Weights of a small GPT-style language model, trained from scratch on English Wikipedia.
Size: 9 layers, MLP 1344 SwiGLU.
MLP neurons of a small language model. Each row is named by its layer, matrix (down: output weights) and neuron, and shows model dimensions 357-420. Each number is 128 + 32 x the weight over its row's rms, rounded and kept within 0 to 255. A neuron's up and down rows have the sign that makes its largest values positive.
A block is one neuron, or neurons of one layer that tend to fire together. After each block is what it responds to, as a language model described it from the Wikipedia text at the highest values.

L5.down331 [164 160 132 170 150  89 128 157 153 129 146  96  45 109  94 125 157 143 156 134 120 126  68 107 116 113 170 159 115 154 172 153 115 147 111 133  94 128  79 154 122 114 135 185 160 127 105 169  89 155  81  81 199  84 102 116 119  96 138  97 117 137 134 152]
L5.down456 [ 85 112 172 130 105  98 111  85 117  90  91 141 115 151  98  61 141 125 106 181 109 110 159 135 139 139 136  83  94 111 120 100  82  92  95 142 158 112 120  76 115  92 153 169  93 124 106 137 127 126 121 179 176 160 124 135 109 102 130 135 118 157 164 171]
L5.down468 [ 98 169  78 155  88  60 173  80  91 123 172 138 104  95 120 115 147 166 143 126 112  92 152 169 136 116 156 141  69 196 111 139  93 127 139 163 175  86 165 120 148 149 130 182 123  99 165 102 132  62 133 134  98 142  68 164  76 168 137  96  95  96  80 159]
L5.down699 [111 107 103 105 120 146 162 117  57 130 151 144 124 135 133 113 128 136 120 130 100 121 108 145 122 124 180 161 143 119 173 170 147  94 139 138 114  99 120 117 165 155 132 157  92  91 105 133 111  85 138  86 148 110 150 165 133 182 156 180 196  92 101 100]
L5.down813 [140 118 131 126 146 121 188 176  84  55 137 144 127 184 141  85 163 134 111 103 162 185 137 102 135  89 137 139 102 130 153 105 187 194 129 143  96  96 150 171 136 125 152 125 187 148 135  88 176  65  90 147 133 180 111 193 100 157 154 113  90 103 147 161]
L5.down1017 [135 171 106 134 168 146  56 112 166  64 156  96 143 112 111 119 108 101 162 138 148  97 107  66 158 178  76 139 142  72 111 164 126 153 127 118 163 120 157 111 103 102  74 160 118  98  88 140 152 125 157 143 166 172 160 139 129 155  52 167  97 171 137 140]
L5.down1104 [142 105 123 133 109 132  59 181  77 131 149 102 131 200  98  76 116  82 102 123  79 179 141 112  85 143 168 137 176  86 146 156  70 164 144 123 133 111 145 123 166  82  93 133 123 172 122 182 159 119 156  98  93  75  69 163  74 150 122 144 177 102 167 109]
L5.down1185 [146 117 108 131 156  85 124 126 118 147 216 129 145 125 149  92 203 100 137 116 138  85 164 104 137 141 120 183 132 149 113  93 211  83 169 110 119 105  97 117 159  97 149 155 160 183  95 128 171 167 116 130 147  82  81 110 155 123 183  83 111  88 134 144]
Description: Clause-linking conjunctions

L5.down211 [120 136 119 137 122 143  90 128 103 105 124  99  97 129 163  82 161 138 121 118 179 197  98  96 114 120 162 181 128 142 113 153  95 139 208 131  88 134 134 135 144 146  79 112 149 119 101  78  86 184 103 146 112  88 189 112 152 130 106 144 132 212  85 147]
L5.down240 [ 95 120 104 130  64 151  99  91 153  81 142 116  96 175 202 191 119 111 121  88 102 127 148  99 114 101 140 196 125  82 134 150  76 113 111 148 122 162  97 135 150 142 124  85  95 143 118 109 157  98 144 111  70 138 154 139 105 155 189 119 197 155 114  98]
L5.down244 [125  81 128 138 139 116 137 135 138 104 123  97 119 126 161 161 119 117 140 122  78  96 180 113 133 103 147 136 115 164  96 134 121 153 168 172 127 103  48 152 124 103 126 133 159  74 134  94 130 136 148 140 112 157 113 111  97 144  76  95  71 163 161  98]
L5.down273 [144  84 196 112 115 109 151 128 108 119 145  98 168 190 160 124 108 152 157  29 103 113 122 134 169  69  87 127 116 115  96 189 120 154 115 113 132 125 152 105 126  91 162 117  55 104 153 131  57 132 131 150 145 117 164 121 157 132 147 156  61 160 119 121]
L5.down293 [ 87 120 165 166  56 106 140 110 124 105 150 182 199  95 110  88  74 151 172 121 100  84 165  91 136 115 203 143 204  77 141 129 163 110  84  97 107 162 168 143 143 184 109 167 104 140 124 107  57 108 119 142 157 141 168  67 105 109  73 158 126 126 145 141]
L5.down779 [ 62 126 142 172 126 133 175 141  76 100 118 165  95 111 102 161 151 102 129 156 158 115 166 138 110  93 172 112 118 117 132 110  92 138 137 165 139  98 139 118 159 184  74  25 125  70 121 155  88 133 113 203  95 150 158 125 100 113 100 190 176  95 117 116]
L5.down900 [ 94  92 142 106  92 133 126 179 139 144  96 170 104 107 144 140 150 107 126 194 137 119 103 107 139 161 171 162 121 166  89  92 176 111 110 139 140  78 178 114  85 155 134 141 135  79 118 105 136 152 123 123 114 153  71  84  59  92 162 186 139 161 143  90]
L5.down1267 [116 112  71 110 141  99  89  86 164 118 105 173  89 126 150 113  90 129 157 158 171 109  68 128 137 175 128 138  61  88 122 107  99 129 170  79 100 123 156 116 128 112 114  84 126 133 151 118  79  92  76 133  99 134 110 122  76 134 120 120  89  95 170 133]
Description: Before a date number

L4.down117 [138 106 147  66 135 166 116  95 132 127  96 130 125 124 175  93 123  98  66 123 205 149  76 151  81 149 106 123 101 119 107  76  81  88 129 158 123 163 164 133 113 157 156 128 116 120 105 129 164 184 103  89  88 140 110 111  94 102  97 123 140 129 123 152]
L4.down1056 [182  68  90 125 163 136  87 107  94 162  98 154  89 119 127 170 188 146 110  97 160 155 156 140 110 148 106 148  55 125 105  91 117 143 134 115 143 158 126  81 123 109 145  77 195 133 127 125 157 180 136  90 113  84 151 133 147 140 139 143  97 143 149 159]
Description: Year-initial digit 2

L4.down189 [107 133 163  57 100  76 138 129 129 103 100 137  91 152 121 129 142 164 150  52 185  83 107 111 136 165 119 141 147  65 132 109 126 106 115 122 105 145 172 131  84 175  83 163 119 179 144 111 153  98 147 128 152  87 118 148 141 164  88 112 138 113 188 121]
L4.down987 [135 158 126 136 147 167 130 167 154  81 117 133 120 134 197 133 137 140 135 159 140 120 106 157 119 124 136 162 111  94 136 122 145 145 161 188  92 156 132 109 129 136  96 146 147 161 173 102 178  81 128 110 132  89 116 154 121 150  86 159  89 143 160  49]
Description: Year-start digit "2"

L2.down74 [165  96 161 118 121 141 125 152 138 132 142 120 132 174  83  88 158 119  37 164 179 138  77  98 124 137 132 139 147 131 160 128 116 145 154 116  70 134  81  86 132 125 118 109  65 137 150 107  90 141 131 121 121 142 153 156 179 142 126 148 161 225 111 135]
L2.down556 [ 94 167 171 125  79  83 142  99  71 183  93 142 105 180 122 152 131 170 124 162 143 102  62 119 173 115 141 121  95  89  99 184 142 124 114  89 132 129 125 129 109 125 134 100 116 126 140  76 165 138 111 127 130 159  78 162 189 147 106 111 143 129 184 170]
L2.down863 [105  94 157 175 115 121 142  96 133 134 146 111 121 179 152 149 121 111  88  62 157 106 176 145 153 180 131 162 176 131  93 162 144  65 134 142 158  89 128 177 129 145  91 120 144 126 133 128 113 119 167 113  77 124 153 107 129 197 119 128 144 178 199 128]
L2.down1198 [128 138 155 135 121  81 121 123 116  90  92 140 137  91  89 116 128  68 102 143 138 114 177 129  91 179 142 138  92 101 158 112  95  97 208 158  70 169 101  17  96 153 171 104  89 141 147 134 146 162 110  90 135  95 150 147 178 138 146 137 131 109 113 136]
Description: Mid-word name fragments

L2.down129 [141 169 146 109  62 100 100 116 160 120 104 102  98 100 102 102 110 127 130 111 188 174 160 219 184 155 122 117 103  61  97 156 141 150 131 111 131 118 138  70  79 179 129 140 122 113 155 119  92 170  86 138 127 111 110 123  66 112 199 147 144 164 117 156]
L2.down958 [ 86 109 119 122 154 168  68 131 124 128 125  69  81 120  78 110 165 167 100 101 197 117 119 153 113 161 178  58  98 136 162 166 115 139  79 120  73 160  77  83 129 108  72 132 193  98 173 140  65 104 112 141 195 118 170 178 133 161 129 163  73 137 132 115]
L2.down1113 [176 113 122 131 111 119 136 124  99 104 137 112 137 122 124 186 158 184 148 104 179 165 146 149 174 121  92 125 118 133  91 201  99  94 134  93 133 156 161  83 100 151 143  86 148 148 163 104 115 122 137 142 134 126 135 175 125 156 122  94 115 139 159 227]
L2.down1222 [187 173 109 168 131 102 132 126  91 107 149 106 131 108 109 137  97 139 152 154 115 118 122 102 142 165 113 145 126  73 175 221 115  56 127 102 127  94  71 146 111 130 174 127 135 176 102 111 121 183 141 130 109 149 101 126 171 114 104 113 111 119 115 176]
Description: Year-initial digits

L2.down71 [139 133 122 137 124  74 153 111  96 162 129 132 148 127 205 117 141 150 156 100 100 120 111 105 141 145 149  86 127 183 141 155 121 134  93  76 107 117 181 112 155  75 138 123 191 138 113 103 126 113  69 172 107 130 182 130 121 108 130  91 105  86 180 161]
L2.down779 [137 158 188 162 123 110  96 169 118 107 181 141 142 110 128 106 119 126 139 159  74 142 162 127  59 183 111 134 153 148 147 116 130  94 147 159 162  68 101 113  70 122  99 153 109 138 150  98  52 142 126 123 192  72 157 161 155 134 123 174 158  95 110 136]
L2.down922 [ 95 126  90 113 147 163  96 168 114  99 135 132 168 143 136  84  82  82 146 151 113 107 140 141 140 139 114 164 154 150 109 123 166 126 144 182 156 149 149 131 137 157 120 123 105 158 142 139 147 167  83 143  81 155 140 144 130  81 156 146  87 127  87 136]
L2.down1337 [177 138 193 177 107 104 140 187 135 110 128 142 154 173 133 174 122 179 106 140 168 160 175 122 120  94 160 116 132 116 112  83 168 165 132 167 130 141 107 146 146 105 101 152  50 195 160 139  96 165 100  56  90 132 134 174 146 117 126  89 119 185 113 159]
Description: Space before date numbers

L5.down7 [152 146 148 159 137  76 142 141 155 122 122 104 119 122 158 110 162  79 122 109 122 168  83 100  87 137 114 106 153 126 135 104 138 121 132 116 171 129 151 174 142  96 120 106  94 120 140 130 129 116 168 139  56 156 191 105 110 155  88 119 200 163 146 132]
L5.down191 [ 98 113 166 105 128 185 127 122  91 174 114 101 100  93  97 106 153 118 138 113 102 171 134 104 145 135 119 171  96 101 140 152 166 110 154  83 138 138 133 114  53 116  52 166 100 148 137 113 110 127 176 143 122 160 127 136 128 139 129 117 153 114 111 147]
L5.down237 [131 162 143 176  98  91 134 112 117 132 115 168 118 123 100  63 116 124 156 123 181 193 128 136 173 120 186 120  58  86 102 107  94  61 116 114 177  86 156 110  37 115 109 185 117 148  99 124 115 141 137  90 149 145 134 119 142 131 174 136  81 114 118 160]
L5.down477 [154  65  76 175 126 157 118 103 162 196 162 121  88 130  97 153  86 100 100 162  69 148  80 110 133 149 114 141 119  95 134 147  95 105  67 134  93 143  54  81 148 126 198 161 129 110 168 163  95  96 171  94  92 106 112  97 159  97 108 109 107  74 111 205]
L5.down912 [ 95  68 152 102 136 150 223 129 102 120  87 157 119 176 133 157 148 149 160 114 101 127 174 163 149 152 108 128 208 160 124 153 103 140 169 113 109 157 131 113  83 144  85 109  63  54 123 123  76 193 136 148 129 103 118 131 162 167 122  99  62 107 111  99]
L5.down927 [170 104 161  86 123 138  90 143 159 110 178 178 147 147 134 105 102 146  74 159 208 107  73 128 171  65 145 109  86 155 149 150 187  87 131 136 144 129 131 138 122  87 138  65 134 129 170 100 214 119 107 185 167 175 142 100  75  98 110 102 138 102 151 139]
L5.down1141 [134 148  95  94  84 103  98 112 150 114 164 160 144  84 170 132 105 123 126 136 188  97 165  95 133 126 111 134 143 113 116  51 174 127 115  98 108 110 110 101  44 145  97 163 190 116 120  90  56 114  74 157 136 133 106 196 101 168  79 109  68 118 141 129]
L5.down1221 [130  96 167 175 107 131 105 184  88 150 111 153 153 145  83 127 140 134 181 160 170 149  87 155 124 139 167 147 143  93 133 127 148 116  78 135 132 144  81  80  99 158 115 127 155 170 131 153 117 175 142  87 116  98 160 188 139  93 129 120 167 106 131 139]
Description: Word-start fragments, list numbers

L2.down88 [ 64  87 185 126 148  88 166 160 118 168 152 108 154 155 164 118 189 157 138 141  99 122  88 131 100 162 158 151 128  76  87 125 150 153 129 225 220 195  95 116 114 171 153  84 188 126 135 108 102  86 127  25  85 143  98 152  78  83 108  92 145 153 140 116]
L2.down191 [147 126 185 129  92 159 116 153 103 136 135 100  69 106 150  51 183 184 112 162  98 115 167 198 125  83 145 115 119 146 111  98 142  74 125 150 132  44 123 120  98 139 159 133 153 114 178 147 119 131 129 112 106 148  76  44 107 137  40 119 143 173  83 110]
L2.down1174 [147 119 160 148 115 110 189 126 122 177  90 129 103 164 142 138  85 101 158 171 167 139 117 146 107 183 115 160  94  95 148 144 179  91 157 142 202 189 122 117 144 129 136  77 155 128  86 166 173 140 112  79 126 120  80 145 111 122 103 144 102 143 162 118]
L2.down1250 [138 106 156 159  77 111  80  73 183 152 124 150  79 106 150 111 127 168  99 120 145  82 106  89 112  88 142  95 161 217  38 100 153 107 133 119 138 144  84 113 128 120 139 111 100 139 129 124 158 134  98 119 110 129  88 125 118  84  85 107 130  63 128  62]
Description: Mid-word fragments in long words

L4.down784 [115  77 163 149 177 108 136  84 160 142 178 134 155 123 101 165  99 110 133  64 168 169 125 174 136 146 183  90 131 152 102 141 126 145 125 144 143 141 187 115  79 132  88 185 136 124 170  38 132 115 206 160 111 133  72 147 159 109  73 182 150  98 101 139]
L4.down1145 [144  83 152  55 118 112 145 122 168 162 124 153 176  85 170 151 142 122  91 140 177 123 125 146 114 115 202  73 153 103 122 192 147 119 120 104 148 128 188 117 116  56 181 200  87  56  84 140 128 142  92 152 122 179 123 155 122 142 161  72 164 124 118 162]
Description: Comma after noun phrases

L5.down58 [107 111 162  99 144 190  88 109  95 114 127 155 129 158 121 107 120  99 126 190  82 132  82 138 123 118 146 126 135  98 126 111 152 128 139 117 181  99 117  78  77 137  88 134 124 121  96 101 164 123  55 120 120 136 185 114  87 199 121  47 155 118 126 145]
L5.down524 [ 86 131 161 130 102 143  98  99 160 145 153 130 151 141 104 179  99 177 161 135 100 153 128 111 143 145 155 151  68 108 135 158 114 154 114 100 114 160  60 129  58 196  97 130 111 130 147 104 194 137  73 183 115 154 113  50 140 165 161 111 110  74 104  77]
L5.down626 [132 113 184  27 131 133 114 133 103 172 137  86 109 153  94 115 113 158 179 167 152 171 139  80 140 138  92 153  72 115  84 172 113  91 114 133  83 122  94  97  94 172 119 158 113 151 161 152 125 125 149 113 144 115 140 116 180 176 143  95 125 166 110 127]
L5.down670 [109 123 120 178  99 146 157 142 140 176 129 114 134 149 143 180 115  99 126 191  71  83 158 135 160 134 129  93 189 199 173 165 148 152 136 147 129 142 134  96  99  79 111 142 103  95  91 157 143 139 118 105 165  86 150  62 163  94 164  65 107 175 154 127]
L5.down692 [106 161 146 106  78 136  73 151  82  92 164 141  82 143 137 104  59 128 103 120  96 128 146 147 142 149 152 100 104 167 105  98 161 128 116 201 112 106 154 152 166 126  85 135 167 137 156 122 133 133  90  83 144 160 147 126 132 141 157 126  90 105 116 107]
L5.down852 [101 117 150  83 125 149 167 131 147  77 109  41  95 187 134 124 158 107 163 217 101 123 159 146 158 184 110 123  81 167 109  82 151 136 144 135 130  98 154 138 196 101 126 110 103 114  92 104 145 137 134 108 178 210  92 159 112 187 105 144 174  95  89  87]
L5.down904 [166 123 157 168 104 113 128  98 134  79 124 146 139 120 155 151 159 206 120 115  96 142 132 118 101 116 164 160  64 103 142 152  70 129 116 152 142 138 165 122 177  95 191 104 111 161 145  86 116 121 186 157 190 146 172 180 126 133  84  82 133 206  88 138]
L5.down1219 [231 112 146 119 140 151 165  84 171  81 156 124 124 101 162 168 153 151 127  84 132  89  88 125 135 135  67 161 126  91 151 104 137 146  70 180 159 127 121  90 124 116 164 138 176 114 170 150 152 183 110  74 101 147 105 185 121 122 157 100 131 133 153  96]
Description: Award titles and numeric digits

L4.down321 [142 147 129 138 126 130 128  99 125  63 151 174 123 152 104 147 139 152 183 134 129 140 179 139 146  78  95 143  92 116 140 135 104 131 132 135 162  71 126  99 145 104 157 122 155 111 152 112  44 133 142  54  95 135 110  63 174  96  75 171  49 203 107 133]
L4.down934 [121 154 209 116 174 105 118  85  92  74 140 125 156 167 126 142 150 140 123  88  49 172  81 136  77 125  89 184 113 138 125 160 129  99 123 122 102 126 115 139 166 152  94 149  89 122 138 139 146  90 150 119 176 101 119 139 161 152 100 162 150 137 125 135]
Description: List item numbers

L5.down11 [ 78 108 138  87 136 197 129 130 159 143 164 114 125 129 100 101 157 166 121 121 191 143 155 153 143 155  86 131 104  96  97 155 101 106 117 184 128 164 134 130 148  98 155 107 118 170 138 138  93 116 169 148  33 141 121 126 152 158 106 160 116 125 168 143]
L5.down446 [100 136  56  90 153 129 157 171 168 105 137  72 147 175 153 162  93 146 186  60 150 119 196 125 190  95 173 143  91 107 136 125 151 131 128 190 144  96 112 127 141 142 139 159 111 153 156 174 153 120  55 116 118 132 118 127 101 124 106 117 134 113 153 116]
L5.down592 [149 113 120 177 144 148 136 118  81 153 113 146 173 183 232  62 113  71 146 127 152 172 152 124 176 112 131  97 128 157 120 136  92 111 161  73 129 141 130 105 123 128 139 116  97 115 158 150  82 134 138 122  94 114 154  97 153 126  95 142 120  92  93 108]
L5.down676 [155  69 123 118 103 163 132  99 142  77 181 120 102  70 139 114 142 101 145  92 152  82 112 142 139 128 139 127 123 131 106 126 172  94  71 129 143 120  47  73 118 160 133 180 104 115 187 161 100 174 195 115  97 106  91 122 140 154 123 110  62 103 124 181]
L5.down937 [155  69 149 106 136 117 135 109 132 184 187  84 105 134 172 123 143 133 101 122 128 161 143 105 100  77 128 120 104 148 146 122 165 129  76 114  99 119 130 117  84 184 155 126 143 163  81 165 118 146 133 140 181 189 184 151 122 108 134 153 188  75 119 106]
L5.down1210 [125 151 108 146 124 118  91 134 151  81  89 137 141 113 105 112 124 103 166 118 132 119 126 184 157 114 104  97  77 127  66 156 143 142 120 158 141 123  98 176 161 113 146 187 121 131 163  90 128  71 149  76 108 193 174 143 129 118 157 117 123 102 155 123]
L5.down1250 [165 171 141  75  78 166  89 128 113  89 135 164 150 155 114 102 179 159 130 157 113 145 115 205 134 114 171  69 146 153 157  88  98 146 173 125 117 160 131 147 241 130  61 134 115 137 131  97 136 145 132 150 132 117 125 124 166 154  84 130 100 181 158 120]
L5.down1263 [150 122 116 148 155 152 122 135 192 108 115 130 142 110 118 117  58 129 156 118 155 164  90  98 155 118  90 141  97 100 140 126 175  48 147 204  77 135 110 182 157 160 188 123 134 163 117 117 152 148 118 171 169 189 111 153  96 132 166 136 175 135 166  49]
Description: Year-initial digit 2

L2.down406 [109  90 157 104  70  92 118 101 157 111 128  98 116 109 120 130  67 121 111 114 124 137 132  98 124 128 115 131 110  97 118 144  82 140  97 164  37 161 151  85 146 160 100 101 113  98  72 127 149 121 155  78 141 119 145 106 113 176 146 184  93 101 162 142]
L2.down566 [125 103  81  80  96 161 134 133  64 160 170 133 172  79 146 124 167 133 112 136 105 169 129 123 126 138  48 167 113 119 146 125  97 117 103 126  94  79 160 192 127  86 135 161  56 167 155  82 224 138 116 138 192 143 146 159  98 111 185 135 146 181 125 186]
L2.down646 [116  79 126 143 112 109 111  74 109 112 132 107  99  79 117 159 195 164 115  86 151 140 146  95 135  83  90 172  84 106 103 184  67 130 113 140 180 112 114  58 108 109 152 150  72 105 114 174 197  91 102 106 148  73 108 120 150 112  88 177 167 171 119 139]
L2.down867 [168  76  88 179  96 147 152  67 173 151 127 134 107  50 136  97 165 108  89 111 138 106 122  98  83 113 124 134  87  82 137 119 103 145  67 149 106  88 155  98 143 207 146 110 108 140 149 105 139 138 107 128 131 164  80 118 191 184 185 123  71  71 144 159]
Description: Connective after numbers

L4.down569 [119 139 156 114 130 185 116 102 128  64 141 134 189 131 120 106 152 164 106  59 174 134 111 129 127  84 169 134 145 142 108 163  89  90  97 115  91 121 143 150 103 162 176 172  76 120 132 111 196  90  60  98 113  97 136 133 112 144 135 169  70 147 103 152]
L4.down1225 [117 121 127 136  62 117 146 140 117 129 169 130 214 143 158  92 160 110 132 145 119 137 165  91 113  87 152 122 133 140 165  80 128 106 144  76 161 101  98 118  87 143  87 179  81 163  82 129  70 147 126 142 144 145 134 117 156 110 104 169 139 138 115  86]
Description: Conjunction joining nouns

L4.down596 [140 141  95 163 118  92 101 152  95 141 150 207 109 156 135  52 132 133 123 140  98 179 125  75 111 126 109 209 170 184 105 146 152 164 159  76 153 114 127 138 149 133 132 136 215 114 134 104 145 137 146 148 143 130 116  77 168 116 154 130 122 149 152 126]
L4.down1228 [131 100 178 115  81 148 134 181 139  66 139 106  92 171 132  75 199 140  98 126 130 199 141 140 185 109  81 163 125  76 162 153 122 128 155 127 103 205  55 147  97  85 136 117 186  98 111 119 173 169  93 150 129 147 215 173 113 145 107 147 130 152  93 157]
Description: Upcoming date position

L2.down448 [105 159 118 136  86  75 128  81 103  92  56 124 145 126 131  92 101  97  73 155 168 152 145 164 104 146 105 144 149 103  56 128 116 103 184 159  78 135 113  88 126  97 150 172 115 140 154 102 131 147  84 159  95 184 155 217 133 114 110 148 106 103 138 127]
L2.down940 [158 148 187 156  89  67 190 140 129 124 110 175 139  92 200 110 216 134 203 127 137  29 108 182 134 145  96 114 146  96 128 217 121 139 171 122 115  86 124 177  82 126 106 149 173 103 177 118 127  98 177  87 164 158  65 120 103  96 164 118 126 134  88 128]
L2.down1048 [ 53 134 129  93 166 150  95 131 143 122  79 133  76  86 129  99 138 120 133 111 101  76  75 193 119 114 148 149 154 112 134 156 120  62 152 133 163  96 103 151 145 122  80 193 108 117 101  78 115  82 177 104 114 171  80 151 160 174 145 133 153 122 160 169]
L2.down1101 [131 181 176 133 157 146 124 108 142 139 217 115  80  80 149 129 128 146 104  72 140 129 197 153 153 158 160 199 120 108 132 155 131 133 153 160 177 150 133 124 128  98  97 139 107 147 146 162 120 183 138 134  71 164  70 158 185 139 124  84 117 133 114 142]
Description: Clause-closing punctuation